config.yaml
n_layer: 11
d_model: 768
n_head: 12
n_kv_head: 12
head_dim: 64
d_mlp: 3072
vocab_size: 32768
activation: "gelu"
norm: "layernorm"
norm_place: "pre"
norm_eps: 1e-05
positions: "rope"
rope_base: 10000.0
rope_fraction: 0.25
qk_norm: false
attn_scale: 0.125
bias: "all"
tie_embeddings: false
parallel_block: true
init: "uniform"
init_std_qkv: 0.0164
init_std_o: 0.0
init_std_up: 0.0164
init_std_down: 0.0
optimizer: "adamw"
lr: 0.000609
beta1: 0.9
beta2: 0.95
weight_decay: 0.15
lr_head: 0.0075
grad_clip: 2.0
warmup_steps: 424
schedule: "wsd"
decay_fraction: 0.891
decay_shape: "linear"
final_lr_fraction: 0.0
batch_tokens: 131072
seq_len: 512
doc_mask: true
train_tokens: 1021000000
steps: 7790
dataset: "wikipedia_en"
MLP neurons of a small language model. Each row is named by its layer, matrix (up: input weights; down: output weights) and neuron, and shows model dimensions 336-463. Each number is 500 + 40 x the weight over its row's rms, rounded and kept within 0 to 999. Numbers have three digits each.
After each neuron's rows, "raises" lists the tokens whose logits its output raises most directly, leaving later layers aside.

L7.up356:477523487558506526479536515447491441484552482486439496443445525553517553551471427462482536540476494518585483493478471527417533552514500470528506559526398485516517591438432474549504582553521447483510424491522446518429548527542543510507496489474519525575521468475519496413470516520510513529520461425429482502556525521501474520496474537489466561583501463575454478498508462513488457534495
L7.down356:519545398494554555495483513502486498597472441481556454436476544535481474478525485486504420497531501540501495465574525490577510569551467580531443561437586519470581521545467502540471516480497580531477487481492468500523544439371508447492518501599516464497525535542559542434515536502522446532574472506452503510570492475479504492493481493546442483490521525513565548492508435477522432508539
raises: " America", " Germany", " England", " Australia", " Canada"

L7.up1603:477412526516502423530578457506490484581488490474488524577474504503366492527493538467489523517513496530467542566607467427469492489492431525467475461420551474551551513564559526523480515439541490584558485543517467502562535516465500503522565440504500528452491559512551474457495464460541545464486546497461497550509485556550504483456514448453563555454518490446535467511572484499510493462505
L7.down1603:449556505473516558463464557500475513506471522506567450420502478460557471530535468501443502517508504548537514494433507550532480568512516577540496517553507571394435441494424561502518487591513450544479476489566475472449526542502483497485505530576515449503500459549493501568494541542518520498538467528498513463437492497441516473504508473417533489503460514592495521489485494446497497578519
raises: "ers", "ators", "ates", "ations", "ate"

L7.up1513:539528503574503517509543472510339521517508461508517422520433504444454512441504473387484495481519463488450480539450486574453560482482554470575562522579521491499530465463423553569595433488467511582523434496541423508508484471559538544520565549536580438481497436541493410562492475486515551570483537477453486503467578497530530487489548478548540491519436468479443536470482425448480557491465
L7.down1513:451419476548512568469548517521526537517463480443463455457481546450491438489442526491482483484491492504502495444563489500563483499484489477555493489488503527493558486521563454515484556476530508523470508526370596508563448456498524481495510451553440470473521495469554566506468510565476495518529459429518525445498506434429549509463486515473505459427451566563527490534489589487498465465512
raises: "ary", "ious", " of", "ative", " Of"

L7.up1440:483577506460440514522532433522483497496422465538510489518506431478432540504481482496568457468546499520555511499409464505437511501459547488440453482488528456536468536551533456468497514457532500568428481533567503537557555500543528480493505519545507512492509535518529456487583451506473448537475492495504502474497544513444477490448481480528510512515480403558514468497526528460522493474486
L7.down1440:467477522457536546470537408453480489493450473530433503460454533467403528542502460459387543492450506475475500555518543527504491545516557484474483571448497512453483489526567581526511452448530479570474543416447479507545472478533470470564512457452528494454460543515501448454445490520566520488487433547494503459538546431510534492578527421573501457571530469503453511488479523467491489509498
raises: "ating", "ative", "ing", "ible", "ying"

L7.up611:476499544458471521526556501476465487496598480513442544498526456480461437530452456467537446524499485541492501530509538503529492525516469478520441552560439442445531507521539523490483462462487506542474539573539460567556558476479505522514474453532507449503481511499515472430512556540501465518540456459461436480427520517465472502573590483508555447502564437552472448523532514414537478517448
L7.down611:385464515506467481527517468544428500521516515536516502402473495490534455582469402545541523473518522590548500464501511505557482425572514532473471527545500487529519466439434524475499509471470463517458463477530544493554466463487511508529470488437557496535531461550562544625472502472509497477473507500494480515538471453538516509513479467490469460510476565530484548492533544463426446533460
raises: "at", "ate", "ations", "ats", "ic"

L7.up2664:540524534477475491469558407563469465407492523542485526477475503497509478474507440571487512480503481505478501463551501540409486570498431442484530534465495481494496405542518473532503532572472543549565561508482542506540558490556546494443503505427488561474491532492532560547482570538472507500576508592524455484526468548539501555507481522502563547479445508547475465500457519534480493565457
L7.down2664:420438467539568532499524508498508509519534491470494466451499454465519539538446598496465540546520525580462443471527436523554502514507496458521428486453467519538515542558503518542530495513504463450543471502497538520499467517465458543509484500473493467555528542512453470512427476520531581501504509472489493513461539520518516484469482573537427493487510423398440501510480542542425494452510
raises: "es", "ills", "ps", "ives", "ond"

L7.up1234:433487501439556494412460534516496505490508509564530564500451513486517525468446479532500519486488517525482458542551452548431569413492546489491553518454567542552471489479462540479609555449498494505453438503479452536495458521451560476593581508436480521564544469517494507499488445585521523475447472525497557576511534550503513584475513497483528494538516425509487491507616506493519432525419
L7.down1234:469517549565462482507502452523512480459453449481488454522491484437530491481542478414527520521478459481493501438518512454557474539511479498532490406520463485483515481504586504449474494517443526609529493523489540444558439439502514484469473518539550461512452516453473501571568566411455508501565463544499510481426463509488450404508464518461541531485506488554517469515418538491513549528531
raises: " Career", " credits", " married", " father", " career"

L7.up456:492541490460441415555540425444472452547584506552473456557575541417524512498390497466449419510485405487494432491516572513518483526519412482484485494492460531524444452458516427498558532509491447514523540520523493501453440481503573513459507489501574447527536476505539488459425516503549525510502534525501472458500471568528487492514545499501532535527424509506540518438554509481571509468485
L7.down456:447468487518518587498516483503548458494543505435511509504453451458573499576469452446519536550500455500463514519466425518478502547581510530541561484489477490506458495527448475476529513418494531500515462477513529477461505494538496557503499516503494446499527466505487487526451482501513476452535450535491553571491523506496470494556523481486503553526486483529464451522517557537468457520538
raises: "ad", "e", "r", "old", "el"

L7.up2743:514537519485511576479456503498503484549591472439536515549515475457508513461573410526580533523474522473519508473494437488479482473411460523481465508428494597517514473473449465564494505508520529593547507482547494570580547454514432533561616569523505527505513466488472466458513495495526430571457562560539527507439582492532552534499480531536516575564496532511433452519544491493490445506504
L7.down2743:487494523526511539506485473517555485468563557486509549530461550483531550483531488522558536504506515509528498474462526537444517624526480526548491456514437499528536501437481505543561495558505545559573524499404511507483469503536577503586490553526502542465554540494420454512463540451466445539452546445460497520437435513564562483473526488450470541523534516436517503427581501492502447510511
raises: "let", "ton", "ter", "met", "nt"

L7.up2111:558457473525492528503516470477501501559560494531478526546410522510421545469517486431514505481595527479520491440516558502464482440500513485453457536548528553543485548461588609486538522458534473459513502540449494471499438519557513514492480462417452500447461546472436551467490495482454525589484510498523572492502542569480468560498520484489499473484469559488437494533484464500445532493519
L7.down2111:491554538457456531518467490516477531467383543488480511446518470562548528479536471591498496470474533550547609560448508469477521524491494508565478497510451491440505486514505458500524500478545557573469487498544462487499487519512485549544479595526448496503519417477592437423502542499489549509524464510480438448501530465440516503493501449527539606529495518491517555434540461447470538517540
raises: "s", "sh", "t", "min", "o"

L7.up382:503470476494486441476543576455464501505519486492481515511488459571481529499518541480500524517477527503526527470544425585541481536493496503469514485513552510537531484491475490542482508376498466527550527454573491505531502568537478533537591518559425506456511440494512503419492456475573450562482465491516572480489499573466510543534476489478527512484506417470534501468477514523549497510555
L7.down382:473534436531489510464513437533507552501486467520609492483522509485488455529481492472504506482533571576508510570505550480472533467511527476462487464464519478465555506524497504536531477596460560521540485580444516475513513539451534459485420539509456454532533480515523506512509557487435588454518518499437493531511528443491482536501504505456487543484439498511428523495472493511476540562381
raises: "5", "6", "7", "4", "3"

L7.up1321:455496551575516474486495540521502584482433515489476583458460450493516452593480511519514549536533483518460484537490415510452530494555547526527440471550504485583523458580592541442578585535456511459528511485511459527512557577525491448575524472465496520486486417432432471475453512544526514465492419484545571533580546452497496414525513489481482559479527429471472415473458463426472464444434
L7.down1321:495448493454469494476472519459530417513522502489523423502529523522494550437526552511487513524479532458573506446480591501502518505469474525494512512454495519491473566428427422528431515495517503502490468482495519462480387498467491569462465558525488526561492549560511527519563500467481568553493582533472451521427472511517470584482504522515557378488487630552546560498512533584485584547546
raises: " Brazilian", " Chile", " Portuguese", " León", "Italian"

L7.up2749:476514515590392551481493473551512495491525520536529489514535456456525511578409384478526470468494457474504526506458489476454410483486542406461514486506572538526474473488503562530522465536462423481578458453508455541484477472478508473478540518530476529520532463530453483539554475482455508512465468489487491556491435502476434508483562469445433551446474570588490419541494488523561537480476
L7.down2749:490561471427569487494454504494545490488450438482504532510496514470527523489428632501481465573500423495475479627539505488493507528560463572513459547505531441509514495518488483460424568498523485470428550500506561492471507458502498476522452478519551449514480562430554510450420501451527507525545529466537465489486526517564576476566544555524551503560496500505507564470468546453505475519556
raises: " the", " any", " it", " an", " your"

L7.up1183:486553509500519493449503500519525521572501457542436500516480526478427581484548522415492393505491514535530521532466519533495515613534452468471417426521491504524517460505470451465543514477417530478549534507520520434417477467515523473495505541465507500510506476472433508498501441475466467440473556590504454463553504541524508517491516471519506550475507529501484493532541489503474515482471
L7.down1183:506556527553503552458494497530533440499521588451536580513518500415499424497535528531491499580539454539494458495488463484463467567543556476543534467513541513499554432487460564394505527517477564521489532471461510434499485461439546487477433550548483505515542531485480538490517493471442500500462465518466533463415462481480477503454510500476469507479538570505554525494507501463508497511508
raises: "chen", "ster", "ven", "ke", "les"

L7.up1279:481542476492468549488523481514423543504460462545424508407512455456574513505542431495557500529501551468550524544437473466480475530476470521519471473490491496497480497542485486535469577566487539462509449512506420581524503483535470471477444516394470497492492456487386557491552525472565441578485463450476436505546489510492503541440534520475507511552569455495433453451568528536554497548455
L7.down1279:478488469507570495540561511503511477592504441534460473531453580412441449508554492568487552516544497539447503588542484484535487484494450485460408546485500464539487501435484403482469507452528501553488520399440484499526460482474525469478534550540448570468573552538484551530443432546512531566504447454516461455452517462491559504487457515490511508509466572520506560443484550494455477512482
raises: " of", "te", "ty", "-of", "can"

L7.up551:547516495567523492495552418492548528525463473544415473476501546499540518469483552498479597493488511422413472460444511459498483564529467504479488537540406435454539574534525526486520512507483504536488455494523527464527524489485494514548450586456584499511465483523459538432464517453432535504479535509540506484477508483462516482551506470513476450489534499519445470519459491467547483501500
L7.down551:488499457467542501539524450490510446577523481505468534465511560499482450555439525491487440530528465510519502520530479558527533434449477559546519470494576481525565472425485511499479500450475472479506407545482541559481545506480484492536492514575527514526522485470498516562554488545558499562475416521429485454496493486560518534512469526517533509491441572516507505405530460529533518537485
raises: " of", " Of", " railroad", "ical", "-of"

L7.up500:509524498517406613562533479443514543527481512482493513424521567506482569412427534477467515532461432459491494487568459531553494449536499452469511528447462551553456578486512496541578511507502490469525501458478446512537516518527506546533474541560422456483488527514431502482575546523520505468487582407492433454454558549543497519543561515532513495483442485445442476486544485537490573570512
L7.down500:523501510499565517458457542513453485470515528449541422506480484462474518598555507536469408542510513446446466477509536528495535482449503552497489428523517421490476556541456465541572533535487517526471498546472562441451500471431495452464571437526505518472583444499487523492463444493527473632485479546485475556558434483445437481500445542526531511515467475545443578465566529504468478514600
raises: "al", "is", "id", "ard", "es"

L7.up1182:484508443493533568485569500460513545449529520459444461475464442523499472383450473520518548499481526472527598450526558456538458497458476537465534497429514563509566524432514523499495487508447495486450517558532468532506474489498563528545519532504476473508542434441422437484582507534511506529425520433396516513542512587469472516446499541535471591494540488410524456514523486471512463511508
L7.down1182:459504514554513411529513478455498526472503554478483484586474547491529444494583562517495541527411477488469469514560487528548544480515522469509436491423519497442514529493548474519526507516433484510500496492588486454525434453461470522516509530502430522494555455516533520493475503518403550476546454512557530485493465456515491509548476464441523487468513489528523504477462477571484575528486
raises: "9", "5", "7", "8", "6"

L7.up2123:452439522438434562488509544541503516534514567504573552502500505482479500521477423503458505439451449474441520518492557512458498524535467411491509417480424470477524513572529407505522509504459513485526494548377475547517456528516521505516545439556461585442561469489469460482502496554542526526455563534466568527608448560566464534503477522478542488473531453538519516498496464478476576507510
L7.down2123:503579444521495442508532489512485524437475439458472497526472540493470485495534587447521454564543505500544446521536439450485489431505543506504467611504561507500463547439479620481494521472570464520469544525609525441438539482467486566484498527516565432533456536457549473519517505430520571544548457547497440499426541484433529508487494490543475523592519562479499531522538495483589448473513
raises: " another", " its", " his", " any", " it"

L7.up2919:479400470503538538460540543410482419521503510515459400449458467453538501499437489478490487557496581530560446451482447527478446463415458520450535566464496517538529541514450484512509495521514586420437473473576482565377506540535556439501494486462538547523459445533549559506574515540569483530487563492462579481580517496517501510531529534522580486551459497491495494447546440488521430515509
L7.down2919:447555501535556588557452548485444519477421552478474567448479467520437518519457518573438526517448513493464486490513517462613521502571476564501512499477480497448453496574401508498512542493462562460521517447471468473490506538400479494507541483420440515456514484509490500484526572452534442447443540487570520507566492480503490526434496457568508516492522477523575476461493481468507506464491
raises: " Australia", " Germany", " Ukraine", " Indonesia", " Romania"

L7.up1673:440439488470447539482522502477450538559465441480539464439425461448539514472525509482434465521485461506489487520492500527484475548521450521442481560485542488485514508466484513491543526436512425543490471475449542475406556501446557517462579465519500549554452541526577443482505478533542410533468525528478502560582516497518553495488507496486560536504562488565519438493549506465469435548487
L7.down1673:464446465469518503510467438485446536475457515540535427514511519453531491477481477483396526536530548472433544419566527499526501515421559538451450500467440494506488467489507510511499514446483484505518490493458414553499445541516509497505495485536491525528458526508446444423451479622586445557529520466502535541576509489514506518433486492577522493557477467543513518466458504470532535441584
raises: "ities", "ying", "att", "yd", "ating"